Part of a small language model's weights.
Training: 421M tokens, 6423 steps.
MLP neurons of a small language model. Each row is named by its layer, matrix (down: output weights) and neuron, and shows model dimensions 0-127. Each number is 500 + 40 x the weight over its row's rms, rounded and kept within 0 to 999. Numbers have three digits each. A neuron's up and down rows have the sign that makes its largest values positive.
After each neuron's rows, "fires before" lists the tokens most often just after its 100 highest values on Wikipedia text that the model never trained on. A number after a token or word is its count.

L3.down244:456560510455533446431540496446526475545529450474549450486519462502479575476546513460494496501584490501575500513411508493488462484459504519456514415444447505432484459460439452550498414488528475446534509526504481481456515426518551448565506556533494601448492569483544524466538512532474489451521506454495510539449457563466489536524466536530577451533548474468498529417433484488508410454539
fires before: "g" 17, "al" 9, "om" 9, "ite" 9, " York" 4, "iv" 4

L5.down101:446508467541468524518507526477507482621566473512550556481494460489520516543483460471485478515525508433469515429507482554536430585457512468478586550486511521477452494461499540530578497468540492483510498454545482504496525444459480532481486436435538513515479521475555456446526508560479518435447512501480544457490469549531382554465470518589558519469457546453504456490463547388506527486524
fires before: " " 26, " the" 20, " them" 5, "a" 5

L7.down269:517501530478431481539488466543535544537510525503491505517555574457475495519546531565576441518488423436526446507472461475467417499534472450567522491513519593522444487489528543509423547468467484539514431480502490415468480465542476512466473463516418492528478475531614488498469502473486517509504455508559496551508535488487448479520493486545532518525490521591542509482433541460540453484489
fires before: "6" 11, "1" 11, "3" 9, "8" 9, "0" 8, "5" 6

L3.down182:517570546488531501537508461599493578479452449491451508469563462452582495557511466484516537436509515525523525475512504529484554514473508510457542526495468525459528451502465541480533420506483487457452468544477554522450513458533425520532525498518431459491463541517429432472566446552560508481545449430462471465488406543461509526442477592480517536513444483483579457508469493506531510483487
fires before: "T" 25, "I" 9, "k" 6, "s" 6, ")\n" 6, " feat" 6

L3.down28:510458542501501467548470466460559461526436469531482476459436455489522506462546471456484491446532519500512520446420476526511449520544428488484491477500480494472534540540476494487504462585496456494552448406483448455519527477464546524498443511467456496520517476466451549516552474465503552490513458485456466525613461530501432500457560591465551501469541456465568444514505459528481525470559
fires before: "i" 14, "y" 12, "ier" 10, "ies" 8, "ied" 6, "W" 6

L5.down165:553504534538499478438473586513529467550523476546459446550371461517541522510509545458444458499435521433522499454496471479536503428496539565437525514467515519481496441493471500524472423412499532511463436450512523526566539471502489464465410480492532520468491457499441485490511421472497470448517571530491571471458432521501533495507527452452516518450505497527532472495496540455519484504522
fires before: " (" 33, ")\n" 19, " U" 16, "C" 10, "E" 6

L5.down166:540489500525513530544492587564503507474549513513523456551507512455503548545536526562639488543567479518445493539497527501545505496426436508415480567485506469512528525500543498527444507515505532528443584473458458502510498500524559578536449483505476472544508487534503525503470526479489465538447523485519454562489526524495566499516528579498550495421429468598434572457441522470529538508525
fires before: "==" 16, " He" 9, " In" 9, "In" 6, "A" 6, "S" 6

L3.down310:548490498436499482455580493476440415474521461525470477479450516532444477469530507577566526563476483518542519504439513581508509445446456454481472459506473453470478498442518477569583509445448526479506481489617465557450527509529547551504535511510535444488488524504519493419492469458491421470516497527531489506505508555470536489502496565518473501442453438516526457518530519492526501462503
fires before: " " 35, " a" 6, " the" 5, " June" 4, " to" 4, " October" 4